{"num_hidden_layers": 11, "hidden_size": 256, "num_attention_heads": 4, "num_key_value_heads": 4, "head_dim": 64, "intermediate_size": 1024, "vocab_size": 4640, "hidden_act": "tanh_gelu", "norm": "layernorm", "norm_place": "pre", "norm_eps": 1e-05, "positions": "learned", "qk_norm": false, "attn_scale": 0.125, "bias": "all", "tie_word_embeddings": true, "parallel_block": false, "init": "normal", "init_std_qkv": 0.0272, "init_std_o": 0.0058, "init_std_up": 0.0272, "init_std_down": 0.0058, "optimizer": "muon_variant", "learning_rate": 0.0109, "lr_mult_o": 1.45, "lr_mult_down": 1.5, "beta1": 0.9, "lr_head": 0.00707, "max_grad_norm": 0.5, "warmup_steps": 200, "schedule": "wsd", "decay_fraction": 0.781, "decay_shape": "linear", "final_lr_fraction": 0.0, "batch_tokens": 65536, "max_seq_len": 512, "doc_mask": true, "train_tokens": 438600000, "max_steps": 6693, "dataset": "wikipedia_en"}
MLP neurons of a small language model. Each row is named by its layer, matrix (up: input weights) and neuron, and shows model dimensions 32-159. Each number is 128 + 32 x the weight over its row's rms, rounded and kept within 0 to 255.
After each neuron's rows, "fires on" lists the tokens most often at its 100 highest values on Wikipedia text that the model never trained on. A number after a token or word is its count.

L8.up147 [184 141  83  85 116 113 143 187 122 108  54  69 117  99 180 145 111 137 126 106 131 172 145  71 146 152 102  74 107 160 102 100 124 125 131 160 164 169  76 170 112 149 145 141 125 139 118 111 158 163 114 152 134  89 192 186  75 117 118  88 109 178 118 146 155 101 173  95 144  66 181 183 109  82 156 110 155 118 103 154 168  98  94 105 120 175 132  72 130  91  98 121 158 155 152 139 115 152 182  97 153 183 125 118 150 125 161  91 104  56 146 222 120 103 173 130  95 145 104 117 133  94 163 124 127 120  91 133]
fires on: "2" 26, " on" 10, "1" 9, " +" 8, " o" 7

L5.up183 [171 108  84  94  80 208 166 157 122 145 105 190 114 173  71  93 136 118  82 155 117 111 190 122 119 155 108 199 115  71 187 127 174 144  83 108 132 125  71 125 106 138 121  49 138 132 146 111 127  70 119 160  85 162 111 132 131 131 124 129 110 104 118 145 143 133 139 102 163  70 151 115 132 169 112 111 123 132 111 173 177 121 144 143 106 170 176 164 124  74  77 113  86 141 116  94 101 133 188 168 235 101  84 156 126  98 122 192 185 122  85 157 165 109 137 138 138 109 115 126 143 126 164 130 126 108  79 129]
fires on: " a" 13, "u" 13, "ap" 12, "ru" 11, "n" 9

L5.up772 [154 143 126 128 110 113 179 123 108 129 116 133 144 133 177 104  86 111  94 126  85 108 127 118 129 127 143  88 115  83 175 119  98  94 118  86 124  99  82  90 102 120 125 143 127 132  62  52 124 143 164 115 131 136 200 139 121 107  95 125  79  82 126 208 131 110 109 151 108  54 162 156  96  97 164 107 140 174 110 191 139  76 159  80 113  71 164 132 164 115  74 150  82  66 177 161  63 125 131 129 112 143 102  47  90 108 117  81 108 179 138 154 115 135  82 182 102  97  73 161 114 144 147 122 141 146 112 119]
fires on: "u" 14, "id" 12, "os" 8, "ov" 6, "end" 6, "oc" 5

L2.up898 [103 176  97 119  88 129 147 129 102 148 154  96 104 171 150 110 105  93 139 168 129 166 166 143 103  67  74 139 124 116  99 125  54  86 107  90 153  91 116 180 134 143 171 164 177  87  91 125 158 138  74 120 123  77  82 106 138 145 123  95 169 148 146  62 124  99 145 147  71  82 175 112 136 127 145 106  66  79  67 153 144 183 124 134 158 107 131 123 140 130 172 125 107 115 115 168 161 190 162 163 115 112 130  79  89 185 141  87 108 179 107  58 140  98 144 148  89  95  93 108 170 111 136 160 136  97 104 165]
fires on: " m" 29, " M" 24, " player" 11, " politician" 9, " woman" 5, " person" 5

L8.up957 [136 115 145 169  60 147 150 132  96  54 136 177 148  99 124 129 158  99 113 127 151 117 100 115 139 166  91 130 126 188 125 164 100 161 105 111 126 186 170  77 166  96 110 206 117 118 145 118 168 130 142 129 124 161 148 100 140 124 167 106 110 101 124  85  92 117 133 126 118 133 166  66  99 119 104 142 156 135  84  84 121 166 145 134 194 148  34 156 158 150 182 101  99 138 104 205 103 131 145 133 132 110 105 111 169  95  74 147 110  98 125  87 125 122 102 101 173 127 118 191 190 148 170 137 166 138 103 152]
fires on: " ex" 29, " l" 15, " an" 9, " st" 5

L8.up143 [ 71 130  84  82 111 110 118 171  88 126 131 160 137 188 113 158 186 154 139  95 100 101 121 118 125  78 133 130  68 192 126  85 116 151 114  78 179  80  70 118 182 114 109 121 102 117 143 106 114 113 139 148 125 142 154 147 145 121 120 119  84 105 167 143 104 149  98 138 125 115 138 176  99 127 130 139  26 144 112 165  98 169 147  64 130 166 160 135 142 147 183 111 120 102 134 174 161  93  69 134 219 175 117 120 128 182 107 143 172 138 128 126  97  88 134  96 127 115  77 114 159  81  78 159  80 133 141 128]
fires on: "per" 16, "ed" 12, "ing" 12, "8" 5, "en" 4, "or" 4

L5.up451 [198 114 150 146 159 144 154 169  57 111 123  96 152 114 115  67 211 136  91 134 131 104 147 135 132  95  93 130 126 126  83 132 163 163  61 122 101 150  53 141 177 176 115 125 176 137 162 164 155 134 110 192 121 103 103 107  78  80 111 127 130  97  90 149  91 118 156 115 121  23  67 117 179 143 121 135 181 158 173 138 110 144  89 142  76 162 109 140 165 160 149 112 123 119 136 160 159 152 132 145 137 134 135 166 149 111 106 152 134 180  90  81 101 136 147  94 100 119 116 142 146 154 147 131 146 119  78  93]
fires on: "ri" 15, " an" 14, " a" 13, " y" 5, " Y" 5

L7.up298 [ 82 140 132 100 171 143 141 173 106  98  74 106  93 107 138 111 102 112 109 169 196 119 157 144  68 117 116 135 143 138  97  39 130 130 125 118 152 144 115 142 125 172  80 132  81 171 128 107 141 111 154 165 139 143 140 162 150 122 163 152  98 137 161 127 115 141 121 146 162 152 143 132  88 103 151 197 115 142 126  43 154 103 104  94  56  72 120  80 109 111 109 125 169 193 173 138 123 149 114  67 163 144 111 102 229 148 147 119 106  81 122 173 135 157 175 147 118 118 154  95 117  92 124 170 157 130 163 217]
fires on: "1" 23, "2" 16, " " 12, "af" 8, ":" 7, "ug" 4

L2.up971 [117 127 126 194 114 122  87 104 149 124  66 186 126 142 153 151 168 120 108 150 101 141 117 136 159 145 103 140 163 121 100 101 156 109 163 102  96  85  84 141 142 105 114 160 186 143  79 114  80 139 143 145  90 104 119 120 172 115 142 109 121 131  30 126 118 147 134 122  75 111 136 110  95 150 143  96 102 131 156 116 143  90 117 140 215 113  72 100 100 147 111 122 130  87  94 135 100 113 137 127  54 127 185 151 122 132  99 107 108  82 116  83 102 152 170 144 193  96 101 162 134  84 148 176 139 155 103  98]
fires on: " int" 17, " an" 17, " cont" 15, " con" 15, " of" 9

L8.up824 [ 78 117 171  93 159 157 195 137 136 132 107 136 117  97 161 158 106 181 203 174 106 150  96 130 110 174 136 104 138 105 135  41 126  84 136 113 129 132 105 122 155 121 135 239 123  92  54 101  79 176  95 106 176 171 145 157 124  89 106 171  99  95 117 135 164 147 118 169 150 122 111  62  46 102 120  83  95 145 120 108 167 115 111 173 131 144  70 137 103 120 128  78 161 181 125 106 119  71 169 143 151  84 106 121  73 139 178 129 142  75 175 156 133 220 110 177 153  86  88 157 136  99  98 139 116 106 134 201]
fires on: " |" 49, " P" 13, "-" 6, " USA" 5

L2.up1011 [125 101 131 170 112  90 133  85 117  71 133  88  90 139 141 141 126 139 100 155  97 137 184 141 128 103  52 135  93  92 177 150 135  54 104 158 103 185 136 135 208 104 134 114 131  32 166 137  99 110  79 188 173 142 179  78 147 121 161 109 169 128 158 157  71  44  89 116 120 206 117  98  92 137 134 111  94 140 129 138 130 142  90 176 179 186 125 147 117 176 127 146 146 138 114 113 113  63 202  79  98 133  82 136 169  95  84  57  78 112  95 145 189 125 114 129 142 107 152 170 117 118 172 137 175 153  94 114]
fires on: " and" 31, " will" 17, "ec" 17, " would" 7, ";" 5

L8.up289 [109 181 114 104  82 159 139 131 101 124 138  56 171 122 113 161 126  79 178 153 149 127 167 123 100 145 120  99 164 115 135 111 145  12  83 167 105 147  94 179  90 185  95 146 165  82 112 151 123 113 146  58 131 143 106  71 105 132 157 120 165 178 130 101 108 156  85 124  99  56  99 144 148 126  61 101 114 145  72 121 169 123  95 127 125 117  97 131 175 160 157 156 127  91 144 106 165 151 121 130 105 151 134  65 130 152 117 152 116  98  56 121 124 144 181 161 134 128  45 182 145 128 102 122 104 155 135 130]
fires on: " M" 95, " m" 5

L2.up875 [ 55 217 135 146 122 161 120 116 178 109 162 139 111  66 103 123 173 116 112  92  67 120 137 157 152 162  66 154 138 153 147 177 114 133 149  90 121 109 136 113 132  92 118  89 150 142 128  79 158 107 149  66 169 106 107 119 100  56 154 149 144 155 110 112 178  87 131 136 167 174 140 128 110 146 159 119 118 145 154 147 188 131 185 168 124 129 156 119 115 147 154 131 119 175  87 154 110  86 116 146  80  75  85 130 140 147 177  68 110 116  99 145 180 148 190 143 129 147 160 145 110 137 186 119  97  81 125  79]
fires on: "," 22, " has" 14, " had" 12, " is" 12, " and" 9, "-" 7

L2.up966 [147 112 151 131  80 145 122 103  74 174 170 145 112 172  75 141 131  61 174 124 136 142 126 187 129 172  88 118 165 114 146 133 128 175 175  61 100 137 131 122  83  81  85  94 129  76 138 100 131 127  94 136 144 121 112 119  99 164 134 124 146 132 102  93 104 130 111 124 125 115 101 134 173 161 167  74  95 115 182 171 107 142 153 157 146 140 118 120 142 152 135 120 152 193 185 164 107  81 178 189  67 130  83 155 154 108 114  80 133  92 106 166 119 140 109 166 147 222  91 129 178 154 170 149 122 134 117  95]
fires on: " is" 26, " was" 15, " or" 7, " Website" 6, " and" 4

L5.up246 [ 83 167 189 159 154 126  86 142 173 114  95 138  85 129 120 137 129  72  77 157 156 146 183 171 112 104 122 166 116 195 153 133 133 110  75 130  60  83 148 121 193 124 109 160  98 156 136 158 100 140 139 184 145 138 104  95 164 166 123  83  90 110  82 128  74  94 189 137 156  68 133 117  57 131  93 122 124 157 173 129 114 101 132 179 105 108 134 117 170 143 156  70  66 124 145 101 126 210 105 172  64  83 147 107 145 171  84 168 167 145 102 128 130 143 105  93 138 112  98  84 104 135 126 127 113  62 124 120]
fires on: "ant" 33, " named" 7, " Anton" 7, " V" 7, "ust" 7, " even" 5

L7.up105 [131 106 127 154  62 177 105 152  85 117 120 130 154 118  97 106 130 127  80 126 192 165 126 208  62 153  99 132 147 159 138 148 131 117 127 180  97 117 158 124 142  78  90 142 127 147  88 108  71 102 165 157  97 173 186 142  83  87 140 151 120 123  91 132 119 153 148 147 141 124 167 111 200  83 122 176 141  85  90  81 112 110 124 106 121 131 113  72  94 135 131 136  63  88 158 167  92 143 132 122 137 149 144  94 126 101 136 170 132 133 157 115  92 148 122 116  75  97 122 134 161 117 185  95  90 169 109 108]
fires on: " an" 33, " ex" 24, " An" 9, "te" 6, " te" 4

L8.up122 [171 157  94 118 156 185 128  90  98 138 192 213 111 142 161 151 150  95 158 101 161 103 128 154 132 142  82 147  95 141 108 119 117 124  67 120 123 128 132 100 163 107 120 144 139 105 131 111 133 150 115 180 164 124 168 107 120 149 108 147 108 119 123 143 125 145 165 106 109 123 144 160 140 121 171 157 151 118 159 105 132 197 165  47  88 125 130 106 142 107 103 147 132 147 132  98 141 156 129 146 112 113  67 123 129 112 128 224 102 107 108 183  74  70 178 134  96 185 116 212 145 155 126  91 120  83 134 122]
fires on: " (" 30, "ent" 14, " L" 12, "in" 6

L2.up673 [148 156  92 133 119 207  92  94 117  99 219 129  87 146 131 113 165 113 138 134 131  76 110 170 177 117 149 131 119 134 103  99 100 148 157 150 114 121 112 173 141 137 111  86 111 144 130 159 146 175  96 115 121 131 138 131 141  93 100 152 117 106 149 136  55  93 206 158 102  24 122 131 170 112 159 115 129 150 170 159 105 167 132 140 140  90 142 132 176 142 107  66 117 189 111 163 117  93 134 145 120 108 105 162 164  87  92 115 141 119 139  88 124  92  58  90 106 138 132 151 130 135 146  69 129 169 132  78]
fires on: " is" 37, "\n\n" 12, ")\n\n" 9, " pot" 7, " (" 7, " or" 4

L7.up334 [120  70  98  83 131  90 102 130 172 102 125 127 200 124 133 165  94 157 155  95 137 108 122 116 125  64  84 122 101 156  67  93 177 122 111  93 135  51 117  66 155 150 119 128 165 131 127 143 119  65  83 137 144 129 166 144 165  89 133 170 144 101 171 145  90 146 139  94 135 186 153  87 154 110 102 145 122 165 171 154  82 159 130 119 157 140  98 109 183 109  83 122 152 162  93 152 100 123  77 128  97 129 128 132 134 183 130 114 138 114 121 115 161 147 156 146 130 121  98 139 143 109  74 136 143 129 139 116]
fires on: "ing" 26, " the" 20, "ed" 7, "'s" 5

L5.up1001 [159 154 134  97 140 211 125 157 179 122 203 203 146 110 110 137 146 125 135  77 101 164 113 164 172 124 107 172 125 159 163 114 184 129  86 127 128 114  90 111  87 104 118 125 183  93 131 114 174 110  58 146 129 164 125 127 141 104 144 117 103 134  72 112  99 147 117 104  97 182  67  79 147 118 144 159 102  86 138  96 171 170 107  97 116 160 175 126 111 101  57 221 114 131 128 112 126 138 161 109 127 146 103 120 171  70 131 185 181  82 101 100 101 110 158 143 172 106  76  86 170 104  90 120  13 137 128 163]
fires on: " L" 30, "v" 9, "in" 9, "7" 4, "9" 4

L8.up351 [ 72 122 132 118 109 210  64  84  97 131  57 132  98 165 117 119 138 143  58 101 175 168 138 118  98 148  96 160 165  96 137 149 152 128 168 102 136  83 173 118 109 122 169  71 119 132 108 154  70  83 106  84 148 132 150  81 137 123 123  80 172 101  96 125 130 207 153 136 154 137  57  93 138 143 111  94  83 129 133 109 127 142 149 126 167  41 122 170 178  98 186  90 136 137 140 163  99 108 113 191  92 145 115 142 118 189  81 124 123  90 100 101  71 174 104 142 142 113 114 139 155  84 164 137 127 137 166 163]
fires on: " st" 40, " prop" 8, " int" 8, " exp" 6, " dep" 5, " cont" 5

L7.up774 [109 112 112 112 108 184 116 114 102  78 168 129  79 205 118 142 160  99 155 161 118 133 143  91  91 153 107 120  95 132 177  92 151  87 153 124 155 100  59  81 131 128 128 182  72 137 127 138 118 137  90 109 133 157 134  97 129 100 131 106 146 141 110 139 148 121 127 151 151 143 109  80 104 143 106 106 150 122 141  77 209 207 121 128 163 210  65 158 156  89  79 147 130 158 131 203  76 161  90 131 124 135 147 115 100 126  94 148 151  61 122 181 104 133 152 176 155  79 125 112 205  66 156 144 120 122 115 112]
fires on: "-" 63, " of" 9, " -" 6, " |" 4